config = dict(
    num_hidden_layers=23,
    hidden_size=256,
    num_attention_heads=2,
    num_key_value_heads=2,
    head_dim=128,
    intermediate_size=512,
    vocab_size=2048,
    hidden_act='swiglu',
    norm='rmsnorm',
    norm_place='pre',
    norm_eps=1e-05,
    positions='rope',
    rope_theta=60300.0,
    rope_fraction=0.5,
    qk_norm=False,
    attn_scale=0.0884,
    bias='none',
    tie_word_embeddings=False,
    parallel_block=False,
    init='uniform',
    init_std_qkv=0.028,
    init_std_o=0.0,
    init_std_up=0.028,
    init_std_down=0.0,
    optimizer='adamw',
    learning_rate=0.00098,
    lr_mult_qkv=0.4,
    beta1=0.9,
    beta2=0.95,
    lr_head=0.00685,
    max_grad_norm=1.0,
    warmup_steps=522,
    schedule='wsd',
    decay_fraction=0.773,
    decay_shape='linear',
    final_lr_fraction=0.0,
    batch_tokens=32768,
    max_seq_len=256,
    doc_mask=True,
    train_tokens=256100000,
    max_steps=7816,
    dataset='wikipedia_en',
)
MLP neurons of a small language model. Each row is named by its layer, matrix (gate and up: input weights) and neuron, and shows model dimensions 144-207. Each number is 128 + 32 x the weight over its row's rms, rounded and kept within 0 to 255. A neuron's up and down rows have the sign that makes its largest values positive.
After each neuron's rows, "fires in" lists the words (lower case) most often at its 100 highest values on Wikipedia text that the model never trained on.

L18.gate134 [105 110  81  89 143 120  97 115  97 142 208 143 123 151 128 162 100 146 182  93 104 147 137  99 176 178  87 116 195  49 170 142 129 152 127 115 136 113 184 112 105  87 136 142 128  99 108 140 114 166 106  92 114 188 145 107 146 115 126 191  86 166 135 165]
L18.up134 [172 142 111  47 162 155 101 130 128 177 103 131 131 112 137 139 145 172 110 117 118 162  84  79 214 137 146 115 153 121 147 133 112 131 116  94 172 132 132 125  81 138 139  95 127 127 128 150 135 125 133 211 107 101 138 125 129 124 119 128 119 135 133 143]
fires in: "until", "for", "on", "and", "since", "after"

L5.gate431 [130 145 110  96  87  94 101  96  67  88 154 155 112  47 155 161 165  65 128 105  90  53 102 158 133  86  82 155 154 136 141  55 192 135 204 136 162 113  94 127 106 194 154 111 120 198  91 102 120 148 129 124  85 106 115  74 107  96 118 125 127 141 157 116]
L5.up431 [125 135 130 108 110 120 130 160 145 128 119 119  83  88 132 146 153 109 100 132 108  58 149 146 128  70 118 169 150 162 135  63 164 125 179 156 151 152  82 205 119 197 137 125 147 156 122 118 162 104 106 122 110 111  80  66  66  73 103  85 100 155 178 135]
fires in: "station", "building", "house", "site", "book", "buildings"

L14.gate406 [173  69 137 191 139  58 120 120 132  64 128 117 197 118 139 177 132 133 186 202  97 113 111 117 174 100 148 155 153 182 125  42 141  75 132  91 126 121 108 102 114 151 116  89 135 105 120  92 107 135 111  84  67 103 164 189 189 203 140 126 167 108 158  69]
L14.up406 [153 120 135  89  92 130 133 143  94 114  92 139 116  62  98 167 107 112 109  71  88 180  68 137 115 108 126 144 131 142 127 158 141  55 116 119  55 123  58 133 164 106 163 140 137 106  93  97 129 121 148 109 125  74 200 132 147  97 139 152 104 155 129 140]
fires in: "as", "was", "become"

L16.gate345 [ 68 140  75  92 149 119  85 146 109 106  62 137 146 128 105 127 128 194 121 159 140  86  89 151 202 192 134 134 127  89 148  89 102 110  83 155 153 162  92  71 151 167  84 144  62 109 113 166 104  93  95 105 125  97 160  87 125 171 120 114 105 102 127 135]
L16.up345 [185  84 139 103 144 165 148 110 170 145 175 138  89  87 122 181 184 122 176 133 110 161 143 166 149 129 144 150  97 134 163 117  80 118 182 104  67 158 157 207 127 141 116  71 167 128 158 100 141 135 125 101 156 163 173 134 172 155 134 202 147 155  30 161]
fires in: "of", "second", "achieved", "synonyms"

L2.gate431 [ 96 128 168 150 157 146  95 147 137 157 119 108 119 112  66 149 107 144 173 140  92 220 124 111  83 144 143 125 141 112 137 141 105 159 147 105 117 127 168 159 177 134 110 151 145 128 165 130 124  37 125 107 176 121 171  89  87  73 152  87 117 116 142  72]
L2.up431 [116  82 115 141 110 115 143  75 161 140 115 163 179 155 185 125 115 116  84  96  82 108 119 200  95 123 135  98 192 103 121 129 129 119 115 108 144  99  75  90 131 148  97 106 155 111 126 110  94 157  98 215  95 116 144 137 127 111 120  95 105 123 149 134]
fires in: "october", "november", "september", "ii"

L2.gate226 [112 113 157 179 161  87 165 202 122 159  73  69 125 179 127 138 163 109 133  97 151 140 113 139 124  90  73 157 130 152 128 225 136 124 156 170 149 114 152 133 113 128  94  85 158  99 134 115 121 124 111  94 138 119  92 165 173 122 100 157 198  49 181  90]
L2.up226 [185 108 127 113 125 128 152 115 140 157 120 127 133  92 125 156 139 113  93 143 220  88 136 131 106 119 133 100  60 174 129  96 116 104 108 185  84 102 145 183 162 135 128 120 101 112 169 143  75 115 102 103 126  75  91 127 150 127 121  81 131 163  71 136]
fires in: "her", "his"

L15.gate477 [140 103  81  93 125 100 133 182 130 137 141 135  98 120 127 111  82 103 135 113  86 134 141  78 155  66 120  91 155 118 115 181 158 133 155 105  67 167 131 132 113  92 156 101 139 145 115 156  88  99 106 113  97  94 186 116 192 204 129 151 169 114 107 187]
L15.up477 [140 125 140 159 161 147 170 183 125 119 121 101 144  81 118 151 119 113  98 154  95  94 125 170 104  88  91 141 126 144 172 197 176  95 108 160  58 152 124 106 177 165 107 100 145  76 130  74 182 160 115 161 138 109  75 101 110 119 172 128  69 149 124 149]
fires in: "with", "about", "without", "on"

L18.gate317 [ 99 138 134 133 108  81 125 109 159 148 130 138 165 121 151 176 111 103  77 168 127  83 153 129 123 179 118 101 125 146 101  90 157 144 116 104 157 168 142  63 149 152  86 198 134 149  94 116 141 127 108 163 111 156 120 156 151 101  85 139  77 127  86 101]
L18.up317 [ 69 101  99 159 147 132 100 114 137 140 131 113 123  44 199 130 166 157 138 151 129 168 134 135 130 134 155 102 120  65 134 104 144 194 154  66 128  96 106 133  59 157 111 111  95 111 148 118 121 155  69 156 168  60 112 100 180 125 144 164 133 132 133  93]
fires in: "it", "that", "which", "its"

L5.gate15 [130  60 126 147  97  87 135  95 147  95 152 164 206 132 176 145  90 140 119 138 113 125 137 154 158 148 112  99 113  86 160 112 140 112 177 129 115 101  89  45  88 128  94 124 106 148 111 173 110  92  98 197 111 153  62 143 127 106 140 140 158 151 146  79]
L5.up15 [159 119 151 134 150 128 174  67 164 126 149 157 189  54 142 152 127 147 150 115  51  88 128 110 149 129 158 152 118 141  92  90 156  80 117  89 120 175 142 113  77 137 145 144 164  68 105  96  84 102 105 126 138  81  84 137 127 154 149 138 162 128 101  94]
fires in: "where", "when", "because", "which"

L19.gate360 [113 124  69 124  79 123  89 172 101  81 170 140 117  79  97 156  94 117 146 120 151 122 117  75 155 143 145 102 171  97 127  90 161 129 164  74 140 128 143 118  85 138 153 170 138 120 160 182 107 110 106 156 109 183 126 143  96 137  97  85 104 104 172  99]
L19.up360 [177 133 136  87 133 135 124 166  62  73 122  98 104 102 192 155 125  90 158 121 148 165 153 148 157 164 117 168 122 112  94 120 106  69  91 126 180 161 135  40 133 131 182  83 120 151  79 186 105  92 174 153 108 126 156 148  98 186 149 136 167  48 123 122]
fires in: "and"

L13.gate80 [154 169 103 126 119  95 101 160 129 130 150 138 198 166  78 100 123 146 160  99 125 104 132 149 185  88 153 134 108 165 132 153 143 128 196  82  50 123 103 128 201 118 115 124 111 127 128  67 150 185 166 156  90 181 120 133 189 146 139  62 159 119 147 146]
L13.up80 [ 88  82 126 158 166 160 162 110 100  97 135 180 133 133 128 101 148  98 129 137 123 169 136 110 146 124 141 189 115 103 130 124  99 137 161 135 128 138  44 170 184 108 128 107 128 153 112 115 121 162 112  59 150  74 116 177 106  98 123 107 138 141 184 160]
fires in: "as", "professional", "former"

L10.gate294 [122 153  96 166 101 127  94 129  90  57 112 130 157  82 118 203 161  95 148 143 164 140 111  67 160 121 154 144  84 159 116  74  97 163  95 112 140  99 109 103  55 160 178 112 141 153 149 199  61 134 160 175  89 132 120 113 166 134 118 172 136 154 199 102]
L10.up294 [148 154 110 119  92 165 113 151  97 121 101 126 135 119  83 156  94  81 178 180 153 132 130 129 125 122 156 124 103 165 178  80 138 156  98 148 140 140 117 157 145 141 141 140 116 166 130 163  79 154 181 157 118 153  92 105 142 118 133 144 137 163 230 101]
fires in: "area", "city", "region", "operation", "areas", "regional"

L13.gate441 [ 72 130 175 157 109  81  87 113  81 122 121 122 161 120  66 103 120  99  99 165 148 199 127 118 142 131 194 170 143  93 157 167 123 147 164 141 135 135  84  96 103 177 153 106 106 164  64 170 174  70 182 128  59 118 163  90 132 136 129 174 181 160 147 138]
L13.up441 [ 90 111 128 156 130 116 144 155 111 115 147 135 171 123 153 137 103 161 100 135 171 126 160 138  85 146 126 126 132 179  80 100 154 117 144 148  72 102 127 136 154 140 198 171 123 126 157 176 127 120 190 130 178  96 110 138 135 134 119 102 142 153 102  91]
fires in: "both", "between", "following", "different"

L20.gate171 [147 111  57 138 152 141 107  94  95 153 154 202 129 140 167 132  62 181 135  74 123  74 154 145 186 160 117 118 125 169 146 163  93  41 190  82 195 132 127 125 140 160 163 109 142 139 111 157  74 112 127 102 146 120 138 167 155 168  67 194 156 131 155 177]
L20.up171 [139 121  99  98 120 152 117  37 106 131 142 179 109 133 152 131  68 119 105 144 101  90 116 170 124 168  61 110 157 193  71 105  80 144 138 113 122 138  70 128 189 131 131 116 110 148 111  62  80 112 163 127  97 178 134 114 150 133  92 163  98 139 134 145]
fires in: "a", "the", "and", "of"

L5.gate369 [142 120 203 138 131 141 132  93  95 129 101 126  55 121 163 128 109  60 141 161 179 149 101 122 170 148 146 155 162 136  51 109 177 127 170 106 114 105 115  90  97 171 111 126 148 133 133 131 110  88 168  88 121  36 132 107 157 120 132 163 109  76  91 115]
L5.up369 [122  77 154 135 170 154 104  85 142  82 101 116 121 103 141 104 141 116 145 133 167 133 145 153 148 109 133 138 116 156  83 157 154 130 124 117 167 113 136 154 114 182 135 149 131  89 103 155 101  56 130 123 165  47 194 109 173 151 120 137 118 143 125 108]
fires in: "its", "different"

L5.gate33 [199  96  75  92 190 144 128 204 115  84 101 121 137 118  80 133 188 147 108 133 131 130 136 140 138 142 125 103 120  66 112 108 146  67 126 101 131  65 138 120  70 157 166  68 104 149  88 141  61 102  92 167 175  90 180 136 163 176 129 216 138 130 147 128]
L5.up33 [174  78  99  92 155 147 144 158 120 137 139 181 104 122 102 115 138 142  97 157 111 132 141 127 108 150 152 133 124 109 104  78 131  88 114  69 101 122  94 101  87 161 135  67 100 109 110 128 138 109  81 159 137  82 185 160 165 188 114 163  97 115 112  93]
fires in: "had", "has", "have"

L9.gate256 [127  62 166 187 121 100  69 123 128 136 130 100 124 105  81  92 139 136 160  98 151 147 108 157 143 107  83 125 118 135 158  87 118  72 203 156 127 100 113 102 107 134 134  97 134 202 116 134  92 135 170 147 109 157  91  62 147 146 125 139 104 123  95 150]
L9.up256 [110 102 166 193  97 122 107 104 167 150 128  74 103 115  56  82 104 144 153  86 182  99 158 108 106 104 114 102 160 153 190  96 108  80 138 108 133  98 110  99 164 173 126  99 149 190 147 118 103 142 131 117 141 134  39  78 183 112 157 101  94 141  97 154]
fires in: "his", "her"

L5.gate280 [ 95  71  84 118 160 113 122 150 141  93 139 126 175 109  90 198 203  66 164 104 157 114 140 124 126  60 136 122 127 154 123 175 145 188 104 130 156 101 152  99  85 209  86 123  90 125 115 166 124 166 109 105  75 160 128  97 164 119 127 163 115 122 127 170]
L5.up280 [ 98  85  94 116 180  82 102 147 130 133 147  93 165 105  85 193 169  93 159 119 120 112 131 138 126  68 119 129 159 165 126 156 112 178 118 138 182 109 153 116  86 201 102 106 124 111 159 206 114 159 108 101  77 145 135 111 132 125 135 168 103 111 131 160]
fires in: "can", "would", "will", "may", "could"

L8.gate336 [164 153  92 126 143 144 141 144 136 131 131 109 135 131 126 146 125 138 112 111 161  84  75  93 146 136 116 122 140 101 144 122 137  81 102  89  69 106 144 126  99 115 179 110 122 129  77  89 167  53 106 161 159 101 176 151 173 156 135 132 115 131 139 156]
L8.up336 [131 153 151 124 147 161 132 149  98 137 140  88 149 151 134 151 145 129 124  98 161 138 116 122  90 124 149  56 169 128 122 147 151  72 128 167  78 116 142 127 166 129 133 160 119 106 111  72 169  86  91  85 184 137 168 120 142 178 134 148  65 132 164 194]
fires in: "on", "through", "with", "throughout"

L9.gate349 [143 131 101 136 202 125  79 127 140  83 149 111 123  98 154 122 187  27 140 160 158  90  91 120 173  96 154 115  75 105 126 100 119 111 107  60  73 152 158  77  90 143 136 178 132  86  96 188  99 130 102  60 133 101 140 184 198 130 112 121 116 152 164 177]
L9.up349 [165 109 106  90 138  83 114  95 176 147 198 130 146  72 106 153 136 102 164 156 138 110 152 143 149  80 161  83  96 146 176 102  86 148 158 123 118 150 193 121 133 146 105 179 104  86 133 216 130 122  94 174 156  55 131 107 152 144 160 111 200 131 119 148]
fires in: "would", "can", "will", "may", "could"

L9.gate77 [176 157 116 175  63 197 119  96 144  79  97 114 170 110 147 114 110  92 130 124 127  88 183  60 127  81 117 169 143 152 121 171 138 117 124 159 128 174 144 130 135 135 163 112 168 135 134 117 157 123 148 126 129 137  28 167 121 128 175  99 151  60 140  81]
L9.up77 [107  95 117  81 134 119 102 155 115  37 108 165 150 196 115 203 134  75  81  95 118 151  98 140  95  71 167 167 101 116 113 108 198 167 105 137 139 128 110  63  62 192 122 141  99 107 117 115  48 105 149 110 113 119  98  73 111  86 110 129 177 126 123 114]
fires in: "film", "company", "album", "band", "billboard"

L9.gate236 [104 173 189 137  75 161 125  63 164 118 126 151 178  94 122 113 149 111 118 120 142 156 147 175 136 160 140 142 100  97  79 121 188 116 121 179 215 110  98 120  66 111 171 117 117 114 167 137 125 129 113  87  79 173 122 143 137  60 161 139 142  45  69  52]
L9.up236 [154 147 144 130  67 123 126 100  92 180 105 179 182 113 216  85 115 139 205 146 132 130  98 159 107  82 124 137 166 172 134 135 151 123  96  99 174  79  74 158  53 136 158 167  52 120 137 136  85  92 105 129 146  96  83 160  97 107 136 126 115 165 121  67]
fires in: "that", "which", "who"

L13.gate492 [ 88 150  80 119 106  73 105 144 138  93 111 138 193  92 147 136 187  69 139 179 170 125 124 131 121 179 108 108 173 158 151 116 155 164  90 143 121 148 156 117 133 139 144 139 133 115 100 100 113  61 122  90 161 122 164  88 121 131  84 137 116  89 157 124]
L13.up492 [138 146  91  56 156  72 156 154 174 143  88 102 133 121 115 147 150 158 167 156 156 105 117 108 149 139 150 128 148 143  98 104 118 158 144 150 128 147 132 151 138  88 174 116 118 110  52 106  85 128 168 141  60 113 125 163 129 179  93 208  96 120 114 140]
fires in: "is", "was", "are", "were"

L2.gate262 [127 114  76 154 102  75 120 106  89 110 111 128 105 178 197 119 120  58 116 114 146 161  97  93  88 155  94 128 119 111 127  86 130 135  53 216 133 109 178  94 115 155 100  95 169 111 107 105  63 123 108 146 130 155 168 119 161 158 106 148  81 151  95 114]
L2.up262 [162 135 122 108 148 120 167 110 136 114  85 135 132 131 127 125  92 147 129 120 113  91 143 103 102 184 107 149  77  72 201 169 136 115 115 135 120  74  63 137 117  68 157 104 131 180 163 150 125 203 137 148 131  69  92 176 128 115 135 148  88 110 182  97]
fires in: "out", "release", "north", "outside"

L17.gate322 [118  61 154 151 150 145  83 126 137 148 170  97 134 107  97 100  88 111 168  75  84  83 137  70 182 130 182 102 136 121 130 126  81 102 123 150 145 109  92 107 140 101 143 161 153 156 190 141 103  99 128 139 174 163 124 107 149 169  97 155 121 168 144 153]
L17.up322 [134 130 100 140 126 109 120  78 134 140 127 103 106 183  88 150 113 135  97  83 103 132  85 118 154 119 121 116 106 152 133 145 178 146 154 116 108 169 135 162 129 130  78  86  64 120 130  76 135 108 186 187 131 146 124  68 154 128 143 127 120  98 183 188]
fires in: "his", "s", "their", "the", "a"

L9.gate9 [129 134 126 170  69 114 140 178 145  82  98 141 105 105  76 144 142  70 119 166 139 157 117 183 157 120 162 165 150  74 135 140 186  86 118  85 216 116 162 134 103 175 151 127 106 127 127 176 154 141  91  96 148  75 175 154 142 186 100 110 151 101 178 144]
L9.up9 [109 104 148 121 158  87  66 116 137 103 157 108 108  54 149 106 145 151 124 110 127 129 111 144 142 151 123 131  70 165 114 118 136 120 122 141 124  81 150  99 115 146 151  94  98 185 167 124 161  89  96 122 167 187 151 173 126 111 139 175 103  94  24 141]
fires in: "she", "has", "have", "had"

L19.gate271 [135 149  83 135 142 162 153 145 127 125 147 163  83  90 167 114  75 159 174 143  72  49 121 154 161 123 135 111  87  73  96 129 133 114 164 154  93  96  97 150 100 148 171 130 103 184 151 136 148 132  77 130 137 122 178  93  74  75 146 151 127 121 128 130]
L19.up271 [122  78 149 163 168 149 150 103 148  78  89 193 129  96 163 165 134 111 177 127  90 139 111 143 152 174 130 123  87  85 117 167 126 145 125 139 164 140 153 117 112 157 160 153 118 135 140 110 165 145  98 119 117 120 151 114 158  86 115 128 181 108 109 147]
fires in: "for", "of", "early", "all"

L9.gate137 [186 103 131  91 158  95  71 174 141 120 145 129 149 157 160 136 142 145 146 122 167 126  75 151 143  59 106 180 116 110  77 117  96 118 108 167 167 130 146 137 130 136 122 132 191 119 148 173  97 152 143 172 110 121 137  47 149 131 136 153 141  88 167 128]
L9.up137 [184 112 149 100 109 125  75 169 116 111 115 180 141 144 114 142 129 114 143 141 192 148  82 157 102  55 140 166 143 111 101 159  89 107 108 115 168 137 178 187 137 146 125 114 168  89 154 168  73  90 153 146 122 106 148 110 138 111 124 125 127 110 142 122]
fires in: "california", "russian", "australian", "australia", "russia"

L11.gate450 [126 142  95 140 186  99 102 168  98  97 138  87  97 111 100 181 126 112 124 137 135 149  86  86  58 128 113 132 179  96 164 156 150 118 136 153 133  85 115  96 112 168 130  89 114 192 161 162 138 101 159  95 175 120 112 133 143 130 152 155 113 125 146 105]
L11.up450 [ 62 135 154 130 106 115 147 137 136 115 127 197 105 127 167  80 104  82 128 129 201 114 149  72 110  64 128 155  87 139 118 150 114 141 139 118 143 120 153 166 166 115  82 125 142 166 134 108 115 203  79 126 133 117 159 155  62 208  71 133  86 107 122 163]
fires in: "s", "his", "her", "historic"

L7.gate425 [158  93 128 164 183 153 131 113 106 136  77 135 149 141 134 134 103 131  64 144 152  50 139 136  82  79  98 113 115  69  94 130 209 155 106 135  79  78 115 162 105 191  84 109 191 118 131 169  94 116 163 112 140 172 109  78 111 165 156 180 152 160 164  90]
L7.up425 [223 138 124 118 142 113 102 110  86 126 125 148 194  87  60 132  82 147 155  85 157 111 122 147 113  65 135 134 147 122  56 124 168 108 156  96 111 114 143 193 137 144 121 147 115 126 141 117  78  83 139 137 150 109 134 164 116 135 155 131 162 211 124 134]
fires in: "000", "russian", "russia", "australia", "australian", "african"

L8.gate253 [ 92  60 134  92 137 113 118 101 144 122 131 187 150 124 130 122 150 163 116 144 181 139 142 112 141 122 146 221 135 121 175 158 142 145 135 186 163  87 128 203 111 114  74 116 141 100 135  84 125 100 133  87 120 101 104 144 121 162 141 132 156 118  77 127]
L8.up253 [102  85 143 111 144 105 128 130 124 104 160 141 156 179 127 137 157 101 145 134  65 140 146 139  88  99 103 144 143 156  88 169 157 182 146  94 175 107 109 182  53 111  90 149  99 128 183  92 139 108 163 100 184  87 183 167 147 197 158 169 192 151 109 142]
fires in: "this"

L18.gate324 [153 146  93 113  88 133 106 173 167 143 134 155 158  66 104  56 106 130 132 166 168 100 106  99 148 205 109 130 137 140 146 138 143  88 106  66  95 122 134  86 152 196 114 160 103 132 110 109 100 100 134 115 129  97 132 148 148 142 121 143  66 161 177 103]
L18.up324 [129 163 128 109 104 139 133 151 136 112 138  96 111 105 143 183 132 159 180 209 149 103 107 120 162 111 132 124 146  92 147 133 179 167 119 150 168 161 121  98  96 115 185 108 145 136 121  47 103 123 119 185  93 106 143  86 102 103 185 100 131 147  85 160]
fires in: "is", "was", "includes", "contains"

L10.gate368 [112  77 109 167 134  70 119 165 156 133 142 107 123 188 175 124 114  80  85  88 179 124 113 113 191  83  94 123  79 196 135 114 140 152 140 117 129 139 120 128 120 149 113  92 128 147  97 118 180 176 138 137  71 145  85 109 128  99 106 115 130 120 141 180]
L10.up368 [132 112 128 139 189 103 128 162  85 130 132 112  96 157  72 112 112 126  93  82 122  65 131 171 129 105 119 132  85 172 125 185 146 134 143  88 142 145  92 169 130 140 167  71 104 107 131 147  98  98 186  97 138  81 146 131 123  81 121 138  64 135 111 135]
fires in: "their", "its", "his", "number"

L20.gate18 [160 104  56 124  96 187 121 173 120 144 129 182 134  90 161 128 108 176 109 139 104  91 124 167  77 191  93 181 170 140 173  92 152 156 165  91  75 120 103 155  97 157 109 116 134 127  72  81 128 171  94 158 137 110  83  94 144 108 111 158  93 134 155  95]
L20.up18 [163 121  96 154 139 134 150 160 176 138 219 155 167 172 139 110 156  61 165 159  63 138 154 178 133 130 125  79  92 160 112 131 159  82 106  64 131 137  78 106 109 126 124 132  88 142 146 148 101 177 135 121 135 110 152 196 105 146 102 201 218  66 117 123]
fires in: "of", "has", "with"

L8.gate243 [ 92 199 119 154  80 137 167 193 119 117 109 158 106 103  97 158  62 108 171 157 113  60  96  71 138 122 164 134  62 137 135 105 160 114  69 117 215 134 107 155 128 120 118  75 132 129 138 174 122 147 136 106 113 125 151 120 157 135 167 164 147 118 156 102]
L8.up243 [ 69 196 122 131 115 120 173 174  96 103 127 137  57  83  97 154 125  88 178 116 110  74 116 114 158 136 157 159  73 155 124 168 162 155  79  59 176 124 102 159 139 153 134 136 176 124 128 166 145 171 139 147 114 120 154  81 149 184 132 165 118 131 140 105]
fires in: "area", "system", "region", "systems"

L8.gate329 [ 53 123 148 162  65 134 145 135 135 172 178 117 124 104 119 138 114 123  98 133 134 187 164  77 156 156 147 179  81 144 166 158 187 106 157 122 105 164 107 133 149 114 152 112  45 169  93 150 159 130 156 146  66  95  88 170 177  96 123 122 144 196 106 140]
L8.up329 [147 132 136  69 133 118 137 185 131 168 101 148 107 129  91  79 118 148 131 141 122 189 133 125 139 153 140  86 145 115 192 121 126 109 120 129 132 112  84  91 125 181 161 119 117  96 112 139  88  74 171  95  99  18  84 153 165 152 156 193 135 129 105 117]
fires in: "between", "both", "physical", "religious", "charlie"

L7.gate186 [ 94 121  99 127 109 157  64 116  97  79 133 165 135 119 111 193 161  66 134 118  88 130  97 121 121 125 135 154 133  68 113 141 195 149 106 154 111  77 109 111  62 149  83 146 152  93 137 100  89 128 145 123 120 131 121 176 145 147 114 116 114  65 186 150]
L7.up186 [115 128 134 117 142 145 143  96 177 109 116 146 158 160 125 138 151  90  97 159  77 141 149 107  84  96 141 154 131  96 110 139 154 136  73 166 129 128 115 132  98 132 123 158 167  95 189 108  68 144  89  94 145 141  77 158 153 159 148 109 118  88 179 167]
fires in: "one", "this", "announced", "released", "each"

L17.gate492 [120 103  96  88 123 130 148 181 118  93 114 114 122 112  83 167 146 112 146  89 150 131  82 171 172 176 179 142  90 175 121 100 117  63 163 137 117 122 154 175 144 144  67 133 137  96 139 161  85 137 124 206 178  75 123  93 162  91 105 135 155 102 176 161]
L17.up492 [157 153 141  91 118 119  86 102 143  93 176 111  95 100 158 137 141 170 140 119 135 104  93 141 153 124 128 164 107 134 122 128 126 157 171  63 205 193 106  89 129 165 101 126 133 123 134 128 123 136  88  90 159 150 165 170 139  59  79 188  85 121 133 170]
fires in: "of", "there", "often"

L11.gate217 [153 117  79 120 143 140 104 121  97 138 121 120 150 116 123 130 140  95 149 133 144 128 125  85 123  91  73 129 192 164 148 118 189 101 173  52 100 100 141 124 151 139 179 143 175 212 150 133 138 111 122 149 151 149  78  94 141 142 172 127 154 104 136 166]
L11.up217 [156 122 106 103 127 103  98 169 119 123 100 206 121 121  94 124 129 123 145 112 161 108 135 152 134  99 108 108 156 134 188 123 169 111 111 151 119 130  76 134 161 153 167 153 124 131 145 114 153 158  81  73  81 147 141 191 161 106 125 103 108 132 154 187]
fires in: "his", "her", "historic", "get"

L2.gate465 [ 80 147 111 167 109 155  96 130 159 129 153 109  98 117  74 143 181 100 148 143 155 160 109 146 137 108 129  81 150 140 170  96  74 122 187 101 130 102 200 129 127 157 125 155 164 159 154 156 114  63 104 179 157 165 124 149  16  79 113  81  96 126 145 100]
L2.up465 [131 137 105 113 105 118 100 155 112  88 106 145  99 106  87  97 162 109  95 146 163 135 114 103 137 111 134 147 169 174  95 118 132 156 130 129 144 141 166 108  97 161  98 134 188  99  79 108 120 133 132 162 149 141 121  75 138 119 134  73 132 138 143 130]
fires in: "october", "november", "hot", "february"

L12.gate334 [148 128 184 161 130 121 129  64 107  69 104 154  98  71 169 192 149  98 117 132 130 105 161 157 116 110 144  98  75  98 130 109 143 159 127 185 186  79  94 125  78 113 161 152 124  93 126 170 105 140 150 116 169 103  95 134 109 151  98 158 168 113 138 126]
L12.up334 [100 133 131 160 124 170 104 198 170 151  76 117 159  58 113 127 129 161 143 130 175  96 129 140 127 120 159 113 115 139 120 120 137 149 163 107 179 122  39 136 186 176  97 121 180 178 161 177 115  93 138  81  92 126 152 171 102 136 122 111 130 139 105 151]
fires in: "that", "which"

L19.gate417 [148 123 144 158 141 155 138 173 123 122 133 162 129 126  88 137 145 106 148 204 146  62 138  98 148  74 167 104 174 176 130 136 132 146  68  94  64 110 167  88 163  77  89 106 155 102 154 109 147  63 152 123 164  99 158  95 129 125 108 140 152  98 192 110]
L19.up417 [124 134 130 181 158  98 151 147  89 124 151 159 103 103 116 108 160 145 146 103 151 128 158 168 126 113 112 147  93 125 148 108  36 162 135 138 158 172 138  72 129 190  99 172 169 154 116 189 144 172 104  87  75 118 125 116  89 156 138 144  93  81 134 157]
fires in: "to", "would", "may", "not", "could", "must"

L8.gate202 [ 77 142 132 164  86 155 130  90 132 168 127 161 103 112 158 162 134 114 158 100 143 152 155  97 140 131 172 148 141 122 102 103 126  93  97 100  85 101 141 114  79 171 153 137 115 106 102 160 115  72  63 144 115 102 128 181  94 102 112 119  94 142 100  66]
L8.up202 [104 130 115 157 137 166 104 133 176 167 134 132 126 113 203  94  93 131 133 111 105 138 158 100 161 101 156 159 160 127 156  84 145  82  78  87 126  90 101 167 112 123 181 106  86 113  84 188  98 113  45 128 136 140  92 160 100  99 110  96 102 111  90  71]
fires in: "he", "she", "who", "shelter"

L11.gate297 [136 135 158 138 135 118 148 128 151 164 122 203 157 139 105 192 168  71 103  99  93  80 116 106 105 101 139 121 155  89 170  96 144 145 168 158 131 137 136 102 104 113 195 110 120 184 179  79  86 148 150 176  64  96 123 147 100  91  99  81 180 121 145 120]
L11.up297 [154  87 132 120 125 137 118  72 192 151 129 109 127  98 130  68 111 123 159 115  82 176 111 107 140  83 134 123 108 170 125 194 146 135 130 146  62 149 180 128 119 123 178  88 124 162 186 126 107 149 161  80 174  92 136 124 165 124 115 180  76  89 113 122]
fires in: "then", "they", "also", "lyrics", "access"

L20.gate118 [ 96 103 138  58  65 119 174 155  86 110 115 162 110 131 109 156  90  49 170 146 103 152 150 102 104 170 128  91 161 128 114  91 113 149 123 126 136 125 103  90 133 134 107 120 171 128 132 110 111 126 106 170 137  97 150 108 127  83  98 137 162  66 154 155]
L20.up118 [132 160 110 113 154 148 138 187 128 156  88 124 145 110 112 114 207 151 187 153 100  74 141 112 166 135 143 106 161 162 125  59 141  96 106 126 148  96  98 138 116 109 122  89 143 161 109 108 158 114 145 113 217  73 111 127 125 128 106 141 151 143 162 166]
fires in: "is", "are", "most", "more"